config = dict(
    init_std_o=0.0432,
    init_std_up=0.0498,
    decay_fraction=1.0,
)
MLP neurons of a small language model. Each row is named by its layer, matrix (up: input weights; down: output weights) and neuron, and shows model dimensions 32-127. Each number is 128 + 32 x the weight over its row's rms, rounded and kept within 0 to 255. Numbers have three digits each.
Before each neuron's rows, "fires after" lists the tokens most often just before its 100 highest values on Wikipedia text that the model never trained on. A number after a token or word is its count.

fires after: " in" 69
L3.up1265:134126129143098115070129115151110166125112124170131182142129100117098080055151107110078123114104093162114094077109111151106155144155119121120103140087167175089146130120062115102073134127161162128136092088112118146132136183063103087155106081174174173148151090091124145097112141130145128099
L3.down1265:148102137225177163130107121158171129163157170098123112159093030100102092131217058074101103113195101102188167134114128149142098154151120141167108171112134117137139122108100083139138167085093150101135176122132108119095073157153119130140166135127126118131160110174139102124149122116124097112

fires after: " C" 11, " No" 10, " St" 8, " U" 8, " H" 7, " J" 7
L2.up107:129114138137126119117159143128184132097168141072077127171105125079103126099182083141112070128157122149136105174097155177088106152106179124180185147099166154142032060131104097162133113096183119144101130095099129169196093158168140109112075106101115113126101102128172140133103161173096122125
L2.down107:106117068116173057115166160099117102111079109108075160142067117135089143121117108104146168081119142118145106189153106122147130115114170146129137129135140129059096140132154136127137180138156135110154133076095140186151125080175149107127147145153166089156105117138127111147086094109186143095

fires after: "==" 43, "-" 14, "===" 12, "\n" 9, "." 9
L3.up38:118110127192153143078161137127084135132131106075129107106116057132087128139173132154120129121089149062150110145140152169137123158104064142127159126126078151128117171131083071198090141124105098158065138118117137160138089178144111143132104139150101111135155097144125112153142135099149071085
L3.down38:067156154075185112093123137169127140078134155074097146149088136109133104106078114124120092087109115108164139079122107118141112121151120143135109153149212164081082111121117129158149078162142063126206067135155098137105182115104127104113164127122226093130171145122151101103085093136142181106

fires after: "\n" 36, "==" 8, " ===" 6, " ==" 5, " 1" 4
L3.up371:130148141158090136087138060089118168082099164142110153130147040107108081121109130106103123140146076108154129109152135097116144106138096088137104224119158128162146154113110145114125153156075115148105102158103142103133113107163138024092106104162157113086128151102123083119132131144148137169
L3.down371:073027122168149120177147139150107092164124110224136101157156157126078135115239150136140175135116149158076174154112109119098097161151157170065154081124123101096125118146139065139109159064153156148102188119134168135125093118103141150155122185089113165132114144093158139120127148124108203162

fires after: "\n" 40, "-" 24, " was" 7
L3.up814:134109145132133149097170156096110116128109134091126091107110063153130169132176141206174130126114140141177114123133153097116138167145057147187138132097069156190132042151112104109088146156118130156143164084122119113086141082094134121165123063163112122158159114081197108088167084140148093155
L3.down814:143149076181098177111114073141192131117142112099181089086143166092134159069184157117090103158067088062155131106060136104173148085127116143117165118110176106167096117124137059121159103116144172129176121125130075136121161093075123162108137098125133129097126206158149188160079153109071104198

fires after: " |" 51
L2.up995:100102134185116130138078141077152122089160132161147076139198173152158146116180094107134101162094151129134093168166147123124109101098175123117124123155096148137111154103124107102103124173141084153066141149101142115143057171061150105144149097105047069118121079111113103136092159099159034130
L2.down995:106121154110113139147136117145128141127139151098055106125073100113132064122127160136166163076161151134135124138087164122153128164071163156153185117108137165138126146151108108053179167132121088133106149173147155098107094152154198114154249087143118088140081154163157152123086123134143103107

fires after: "." 19, " U" 17, " |" 12, " No" 12, " L" 6, " W" 5
L2.up1020:096106120161146095100135110141102113085149097119145193144107141105140106153190131163147070182132115128173054142141163193105111109101106155094186129134142097128121099127077120119138151083182126139074142109129100178197091170180131112133091128152092095079089148129116153153077138148109149163
L2.down1020:156159101090147141164191147092105113155128122165126090156127143156104135100197116147096172118126142131070104174141115101118158118158164123136188143191128114097138140121170110148142173146193090138131187114142201103144101084151115129133125128119095123143141186145110070137153119116123152151

fires after: "-" 32, "|" 28, " •" 7, "\n" 5
L3.up1162:133078107130136077119106149206160087127140108098157098096132158119164159167170136159130157114104149121153079115135114151106135107104083113103152066169103141137137132114139108178122159199120109156116159123145117211162079152078139168108103071110125133169146109149156095102090163085115168159
L3.down1162:155233183130129139173198163151126089171103157114086190112072195147123147127083132115119048094116126091087127125114157122110128168137181084185119165124163161106087119138121147211111143110113126130156120118126108122142189105126125180137110155191092127154158088100088133148142165101151173055

fires after: "|" 21, "." 17, " " 12, "%" 6, " •" 6
L3.up1209:150115163138155119121126136137146132029103161120159137088149140115146170167160166171079132080064139132159090124142143136146075153073157123165106132113102149161131099148122097165129112143144085104127104143122115165152146128131159101152178089133114181098206156095109077068119098105149153112
L3.down1209:154152097111084101149174186161098146173125076078104072102120128161105131080142125119119144087161184137118133161180110169117134170166165178135134107136149167144145137174160115081133101095164164164116099091109126098094136167176074145149143167089159163097115214094129126122149132127151123148

fires after: " (" 38, "," 16
L3.up362:172130066133097072181131158135083135119126141071079179082205127129096077109122161157155165182131090112119077134126200167091120188132128071135082127144086147197093100110124142086169110109163091173126169115125092097147158129141107104107040132132144088100123156081107091147093167162175121119
L3.down362:116091103109124131104126208109161087149143109181142083152126142123135187120160159099130209135117150115094142176109108107124206100186186135106116159141190057156166150095167099126112092089143044124042148111096152160162120133138169089125132140129114085143071107134173132128112117122062178165

fires after: " in" 40, " on" 7, " at" 5, " of" 5, " to" 5
L3.up493:118114123127108141148132172140153154098083127148105158106083130059066117065155045165144098165089158156103091145131160163093060101109108094175109153124183139111171058081133091194109119152158144219124138063055107069130130089106171101123120123106146075102115167063116173103121108126138155113
L3.down493:173152094089091174107150172119086117129108161097110167106128134121126159121144142122178119168114100189119134147101108127163206113149132144095060167155120108186107129115170124138126136106111172114093194150094124134124083077159212132121115115107130091085150112172136118133106149141155136200

fires after: "\n" 62, ")" 11, " |" 7, "-" 4
L3.up589:088122157180129147133160145089172154140081110088184171096103076126136165140148116182082112139138167142137126109137209110126118153127133145125074103094110197125096043133125135117127166120107117086082155101089080082140122084125111155124139132156115161203166108019121136158187191162074171148
L3.down589:139158144186114104170125095161108125143124152132073173165133174117128156088121151097160135170148144122109121142079119173168147128147100164143140160144129103159112127136166141133124068095105150183089172141148173109132086114148198142108121136135122081143098150154182085152053127131155131103

fires after: " (" 29, "\n" 25, "-" 7
L3.up782:166126177140100082113109140098046114181114166093156190131116115167135126131175124072109094146125056124124091143108180163121135156134053081138109136126214124154094157164122131111142127115127137135096206169157128099163125121114157070169060131121130109165113112117065138098109136094112118130
L3.down782:136134097123112120084102120120146132119137150207039101127133082131140091139187136143158168139155097140111093109140128062130148087171125104108130134179070148109142130146133166099137096083125071130153104175143147145139134100125139134192097155065115152104115158175143096105066176157095159122

fires after: "\n" 27, " (" 14, "-" 9, "°" 8, " \"" 7, "==" 5
L2.up733:172114166105145031211123128083139121109132094130041111121120120149130143142157122119158126170086138070106116134086164157148103101071131056122127142159086107085148160112108116162159150144163177148164169176114128102107129082151114123050068145129138078177078142098168103180146103125203102153
L2.down733:166077155120129126106097130089109121110131166174143084091137139184184123068129087120143160217086119153142151128089111177174138071142121181123068113125133084129091159119128131127130102139111135058089111110126159099118116076059193099107162151139106116119122187145134128132093148156153092140

fires after: " to" 49, " in" 9, "," 5
L3.up482:158101141210162084094128150136145113109088166143209193104111132138116123080146064152218088144148093194153082106105158135154107087091131101154082160078196185130147106085084092092131069128155149153121166139131096084118151070130195138106081129081135151116108087138145104067135112141076157117
L3.down482:128090138166045165096181103144098112116145213121191128127095136093176120135138145128107136139147085136143126108104155123191121153155094131175082098154136090096125151090136075205131106155089068138093147130160140095108091072125112163093112071188119146124150117101146107115087145139186147127

fires after: " in" 58, " In" 6, " (" 6, "In" 5, " the" 5, "^{" 5
L3.up129:075106112123141142152139120131060116130098144131101154070140116103210108041143123173172150119105154198152081106116163139130149144160073116107138172117127178135166137133108153150104089162115209091096096093170036134132102144100130127144135103092101169197137063109161091133041082091133143134
L3.down129:158126054094164121110157084184098144122178136155138090149148097130128192208132115198082039141119128110088141131133128124061088188127125156144133110075112110114172161086121107137172133178145111094065125145141147114151073130135112134147121164126112084101142119147113075122147153091146120122

fires after: "–" 56, "-" 25
L3.up283:161114134090169047109130157129137157183072169090139171123174124141123095085173099165090076163163062136116071086131100147109166199108097149190113118135115118090145204130118131141168112128131178165077182194112117137172140129074101146112093157128142119126073123110129095106125172139153144125
L3.down283:106101126106104094201152135142108112150089093059131092113079101073106147079152182100112101099152087085108201175166077156094086128124196126086115146087118208144155125175110115118149120136112112136140128189153145114099207096109121151138164190080146150156140110158147150143115155123047173161

fires after: " |" 33, " (" 17, " (−" 7, "–" 6
L2.up703:111111132161054114132122130187137174156116130090065098145167126176086128111134072104145150211144143116025117096138135148096103144141097141138132130151116092114138126080095145197126117112182173076091086110090144159138090159123147168129152086100113108082169129072136069074157123146152095153
L2.down703:091102160133087168123197119151137117118136175124080116121097101102145098155177101066098095167114120093124135116153100100114097142205100126118120102076146176148166093095087126167139156089110106166061041139139171176091033106147084176094160150113080185119109171123117160156134136168132169161

fires after: " the" 42, " The" 11, "The" 5
L3.up1117:116096164148134067136108139150174154072125105144141124082146094105164172137161115202107118099057110144151116117086160158088124153169113104070163125134102129149152147093091099143152145110099118113105128118137150097115133148100136142115083083132113074153097150117096122052142168139145113120
L3.down1117:165121092102109143216087188116148111117102119097167061075099125112134065153165204099117154118093068120111174076077125137103138169121095122160127129121132098097145132180161138099113124137123120105111148119105134103159157126148131126177124090116084150111160144115191120147099099175091129110

fires after: "-" 30, "L" 7, "r" 6, "the" 5, "d" 4
L3.up337:093129122154127082090137107120126144093139138103190144166104205168099133105135162173103109106183131169163127070124104095135115169095101060146113118109108128057117111161105150147161142180138175174125116143140134118156127132103189137108122153115180158116118153080140122120097113065148151090
L3.down337:152145155123092082098158113147098144143153134090126156195112091070194119189153088125149131114113113109129153132150090143171118138105175109196137107095157140070167114145139108178059103171099135185136170138150148094130127153126136111123167124104108122110111170099214142104081148098111153171

fires after: "S" 21, " U" 14, " 2" 5, " S" 5, " E" 5, " J" 5
L2.up1198:106115123177149132094168132167165136121164173083111108196189108139134114153166112120122092116089128115143089130134155180102132166115130102156154127124157191105048122132110118148147105137155141150089194089103103138182103158120122134108109131155096106117148135122169074131108116138131084061
L2.down1198:122110109114183137087191111091105121142130103120086177125095116123127138116140039102170145078118149121142109186109138160086160120116176151103156132150150142069103084154120146160108146127125090110132153116056091171140109133182102137120136151113121046136066147122152150103120082115149112099

fires after: "–" 51, "-" 16, " to" 7
L3.up987:132114087141147079148089116127140131055097156094161146182143160127130098054190073088126141133169114155106112105073125118175074149119099112135073165122131185082129153088096103179113080172134222088170146166147063128160140118083189118099137103116068111141196132100094078141070137136083130111
L3.down987:073113158132125090091118123107175111132092144124153121110090149090126187099116109135124133139123084190107155166150096087155095111081138103139135143109150214095170082155073108104168130094108153172184100141157170072070176060041154069138208148077090134132111127162158080152112160144075140188

fires after: " |" 62, " with" 4
L3.up774:111113149149130103115138124133160126179126177134155132158130095090169153068218078148033069171025117098150130098169109156156091121102116106138135140130052119186135127137143078191158100146079163104130093148067121166128100128061125187079157085166064110125131113122027133194113098119104107169
L3.down774:123128123146085115098141120143051114092170108108154109194155116115112124109099068119134176165164145152143181143165176114173105172150123053101121115110124091075115134123100138148121195137145132138168145153129117112147116129230146134140131126097135095105133116114192102087123101109097133117

fires after: "." 35, "\n" 30, "-" 8
L2.up1144:140121091106160025127131125185125130147112109137123127127083084091121119132153077099109125107099150065123128151095068148150106098160088112123154107159147060147109168137125159167184114125123134156112142085097081101133063133160132151135141090097107097087103172178073143141121125148091162179
L2.down1144:100095092103081191125131136143163130148140154177142113158143169182114157191146171169113086107159086086081141091135149133084148044105113145162090117126074114111187135162139173101084110145136099112127150154170170131150138135136147148198167153106202080083091094125090103146164184145119131117

fires after: " |" 33, ";" 11, " C" 7, " 0" 5
L3.up317:104095153165102168153139115093129141081138102134125078171165108159128175112173101179067149151078162107150070131133163155082120162142133148159129114175124105088067112087123140092091094104112095158089164130052112087188100124120125097093122123104117073111139111140185106158085129184103103110
L3.down317:122162176134133141127145086161061142183147120131121115132146098107097070125147109156157121104122134132122115069114129116193171178123102149143123141134132162104142144127085167112166105079157145141085068125163082084135150109136153134149107145109182174079123134155171154111138099122157131070

fires after: " the" 46, " The" 8, "The" 4
L3.up344:133133121114132153126127100144136135068136133154172146146084165074171188107149136174046133108121095106131126104100167111187138103139137101097172134067097125127153145080119086131174120115145120092168083175143145099135115112139157111132126099214143139087105167145098178091188148112141127083
L3.down344:099144143139085112102095145109122099089183151090150160097076148125102113123124099107119115128119128227077179118117154123179167168167209136139119137126119164106144111126082179138175169126111127085153116098040148115136095171124104151105157141141126078170135127109157128128053128119102086127

fires after: " 0" 27, " 2" 13, " 1" 7, " 6" 7, " 3" 6
L2.up440:108117072117070114120071144113112103106105159139072086125140137108159143153189105142095060197107138118123098129121160126086136148070107131114144128162190072115132113153139131128144137158169133176158133142088131112165119192140120101082122124159106156117131180147142142119102156156160113106
L2.down440:107099143166157127130179147129102103127112129149192146106151123147138148102122155105153173060139154124186098173126199141086164156086121125069169124104166095100131058131108165145133143094152087105138141144132132136074105113169073132108106119119090146107130143149179144130169138149126095159

fires after: " |" 43, "|" 7, "\n" 7, " Ch" 4
L3.up131:132112065151094072127137128138148150109150131091124161125192094153118163159140166105118100152135166110129133140189150181123176112112066135133081089124111088179086051125151103092104115075147101173127135125131108087140144063170134119073133144110111052159087128118198111150084125156128185099
L3.down131:134134053118164086094144153111151135161125166180101134202153106101089111154138136187120149123084138136146175140095111157139066077074115154144147217108150095124107075117140110187095174072135152132114088094138068124066125090131171105164136089101138107138081133133206125177152172114100102177

fires after: " the" 34, " 2" 10, " \"" 9, "-" 9, " 3" 5
L3.up610:195106116146087135093136143158166117194114129130153090179090114116141162075144147197099109120121099147128072164150135129151158164155114070155119106143116118092106157145112160108122093098122123156067173102141136170145061104134107141162085074146104095173089107108130162118049106164169135124
L3.down610:183133142085107144053115120145072171169138100179167124174133092164086071056146133107139140114144241111062123098080104070132130104114164154130204152084099118121131121130111116155159147115190185121160113141175123084105172141095126150134174107084149097131127145136158123109145144173119174173

fires after: "\n" 50, "==" 9, "===" 7, " \"" 5
L2.up9:136110088200135158111186138152135110139155135144107152094139084150184105095134122112141160136189136092090085149209206103107186153116134135158134130091138149151039113193121163163125124123112130131080133101166123112177130114116135098135157135088143140113068176120154136124126132157175088103
L2.down9:143122154137132092149100163135111158156124168169190108134160136125111100131126104093089117133091105125135136143114081111130146061112168129099072139132137066208142086175173137096082075109106148075135096230138090167132166160109113159107186091087163122161172202158109094150103134097129126182

fires after: "\n" 51, "." 4
L2.up146:106103139137182087135102116173114148153098084096189145187092088173148139093156174098058128173096159055096107051099124171155103097133078123145148155121114173114032143140048117133136082114136085183120169062112132106159102124076157156085099125152106115157106111144123117151129169177154148124
L2.down146:073110140097083181130127114122089131149147135128191130102142127112103142113132135123157127108212121182160126108160133132113145041160146113158113127044153127143153163082098091076146179097126086175140198123125095131119167114137170162063139106139118075118113124119156184161091124163095119155

fires after: " |" 38, "==" 14, "." 10, "|" 5
L3.up898:160122152150137132042146171107059146175156169090098071118098176148114112089132153083134127128090177169131096186137127137115169136134081142084123121108158065154110160157141121144194143107117110135061164151111109096141109180074134132140150069164203118162157182120096150146096091135153100162
L3.down898:107112087052148144110185134120092166111101124163091132082135074135167158157164175138129150158141087130128121129153147092131129059132081071134109177162077114130113138092130124131125117120180058188129091097169147150106071140098126148142139168193062087112081149089095149148121169158152119194

fires after: "\n" 38, " a" 14, "Early" 6
L3.up1046:151092157126127125118188097119143163184168171084113130131125127122159077181129109145025087122136099079162108148156093075158125156119151123103135098116127152124151141160135115170140140152109045171143156159095131123151181082148168153160103142092097093146096098164175143071140139066179127126
L3.down1046:094076111134126092150068131085122140139109169135105089080173109117109108159198120120105129120146078177172127180104134165098038128133191146179064110080129202134168134087147067148177144136116141115145169111100131107148098107169173149077118103144157044102177087153134120135110144083170095175

fires after: "\n" 49, "-" 16, "|" 15, " |" 14
L2.up430:147103118180101172136170122095102124126115149093143146051097119096119075078158152179138071123104121097161122105128091174071103184121091147050071105140059157121146175139149066193170136091137121088098061188134138097187115088126149124087090136116095136181086119150178126154105194112133157121
L2.down430:154118165188133110116091115155171146164086130130106099158152052083146102057113071139133056144122029124147100112146147084074090096144120106172122111160121137166165124153138103117163141107114093134095162089058195101120154135071149116130160179094075112171150160115155117158082126136170129058

fires after: "-" 60, "–" 27
L3.up650:135129146146145125114145170124167134135112102054119165165064066125178131061149125116140091106158076127131122097113130159091073151086101131171144134136152131118095126119101164080136147138113120154143156138123090148165066074084115150045136142088161156132151238180206098125143150160165145098
L3.down650:164125161115143129179101154097092147157170144123163072080124120149125166088071166178158119121078132077101103059158107145159129054170156105140161127117148110199163165162115184119085078149145156092130122149125130154167182184086078091154150103124117125148106118121086094141124170108151097138

fires after: "-" 22, "==" 17, " a" 8, "\n" 5, "Career" 4
L3.up407:145101125187173151080121175129123103179169103079160215121057168074156125101126079164136153109122147126115097128106115133163117116153149148116070137135187135146095076108151127171079096159108110154158117193126119179176054089106160101167095121112152125184184147098137100124120138147130112116
L3.down407:154106132077111092111134106104172131126153157120150137137130152112083123071145157136095173085109164099155121098080104138079087072130117144170113154063181089095090134108103132150078098162126197075092126142127133161148174132044087087086136091121146131110117154158125142091132087151105123174

fires after: " of" 18, " to" 15, " at" 8, " from" 5, " in" 4, " for" 4
L3.up1040:118099058192156110133124150177179123102135112094083115124197138154135092057178108126126121156091126166098129123099146170083166085109121187155153103084090116093160122087051139106135097138138207198156116068069094177138097077075134154059111087145153089105108155123102057125103124161169117098
L3.down1040:186129159149099123134136111149106091202081090137180105142151141094107164117121108112120079128134134151138134156166115094083143136171105147103124132122139167117133179125110126092114101171138099136154174176057176132118166142113136129141105133106107125166121179128114112119098107108139085040

fires after: " |" 54, " Stadium" 7
L2.up1196:089088103172133138086112156123167136138154140133162074095137162118120162130138187151131071198118120157154104162165106167075102104109125151170107133137107114154132133161125154112119135098157142140140088190124108115161058177085109114152102115172122128106108102122128122097089123117159129138
L2.down1196:156091101115084162068106112147122110163193143135098057145083144167106099130160152182092120191123128122119095148115153143122164130164138124124077178120107124127103146091061106187108139079134062113131117180129164143088140176108103140123169088157140102121131177147131155136165072150132164081

fires after: " |" 38, "\n" 7, "|" 6, " Peak" 5, " chart" 4
L3.up677:183103142169084133082140113158076139106146134089098075170122129139100111128180071142078094102120126078151098150113154106072148099185101132132151146074123104150081137142124090155132072172114090129111165167158154164161099109145100086129069085124144108164193122086042123135096113197095095137
L3.down677:119195070096116088114169092119072144156131142106138180134110102098110075145141153130000043180124110139176132092134121137096133139114178117126093147151114149173138102208165142113146073090097110133117089095112098185134094121135100094120078091195138111131187116136115104106102157156136174124

fires after: "\n" 52
L2.up315:143105089143123198131108132120132117103105114126120165113150063123138138076163114147109074137108136145142108124156140158136148089131126127119093135128113086130091097116091108107111131126094141146069163082131160134124100123104090147138115093171191149150143090134148139124172141190105177058
L2.down315:124120119143169156082077140135124110162150130147096130145184163140124124057116152143129089059150138176167111119168121137123167140162119126114108173113100100143102175119147179069114138104128141180116155142123142113114081131116107124130125109106136087149115187164137151119148099093102125115

fires after: " |" 37, "\\" 5, "|" 4, "{\\" 4, " to" 4, "===" 4
L2.up556:083124122154089082132160138148161138134113142077136155131154186185130102168128129116111122228128158114145073107205106136116122078078121101071086136140097150146098043100153067112159117129159171156107163153151094060103167112088167080153064069164089110126218120075107127146138119173104166141
L2.down556:166131135119107188191146127103129131127152145121152116131142126160100107093123154120104180128138106142072095094125086119171150102095153158090100111113048139136161163160165100127089129087162131099165136161124168146145091059159193112181174101074107138116134092110112106160190105156120169164

fires after: "." 24, " U" 19, "S" 14, " P" 6, " Sh" 5, " N" 4
L2.up451:125085107160072121115118115156131138108133114095080147207128105055142169127154133132163115171123107150172111141110169130038107066105137093127190123162134113141053129121144141113104105137137084157134154104101121171149148117131175132114117098077068154159141122119105127144104153088102173109
L2.down451:122146117116126123127144113119083123168132160074146161095154095108128084164118125137126114118156141157137124089154129110166153175100124180127136090084101123137056103142097134137134163168188158125097122141156111092149130105136118104129119130126084142157136137100152169115163040130151149153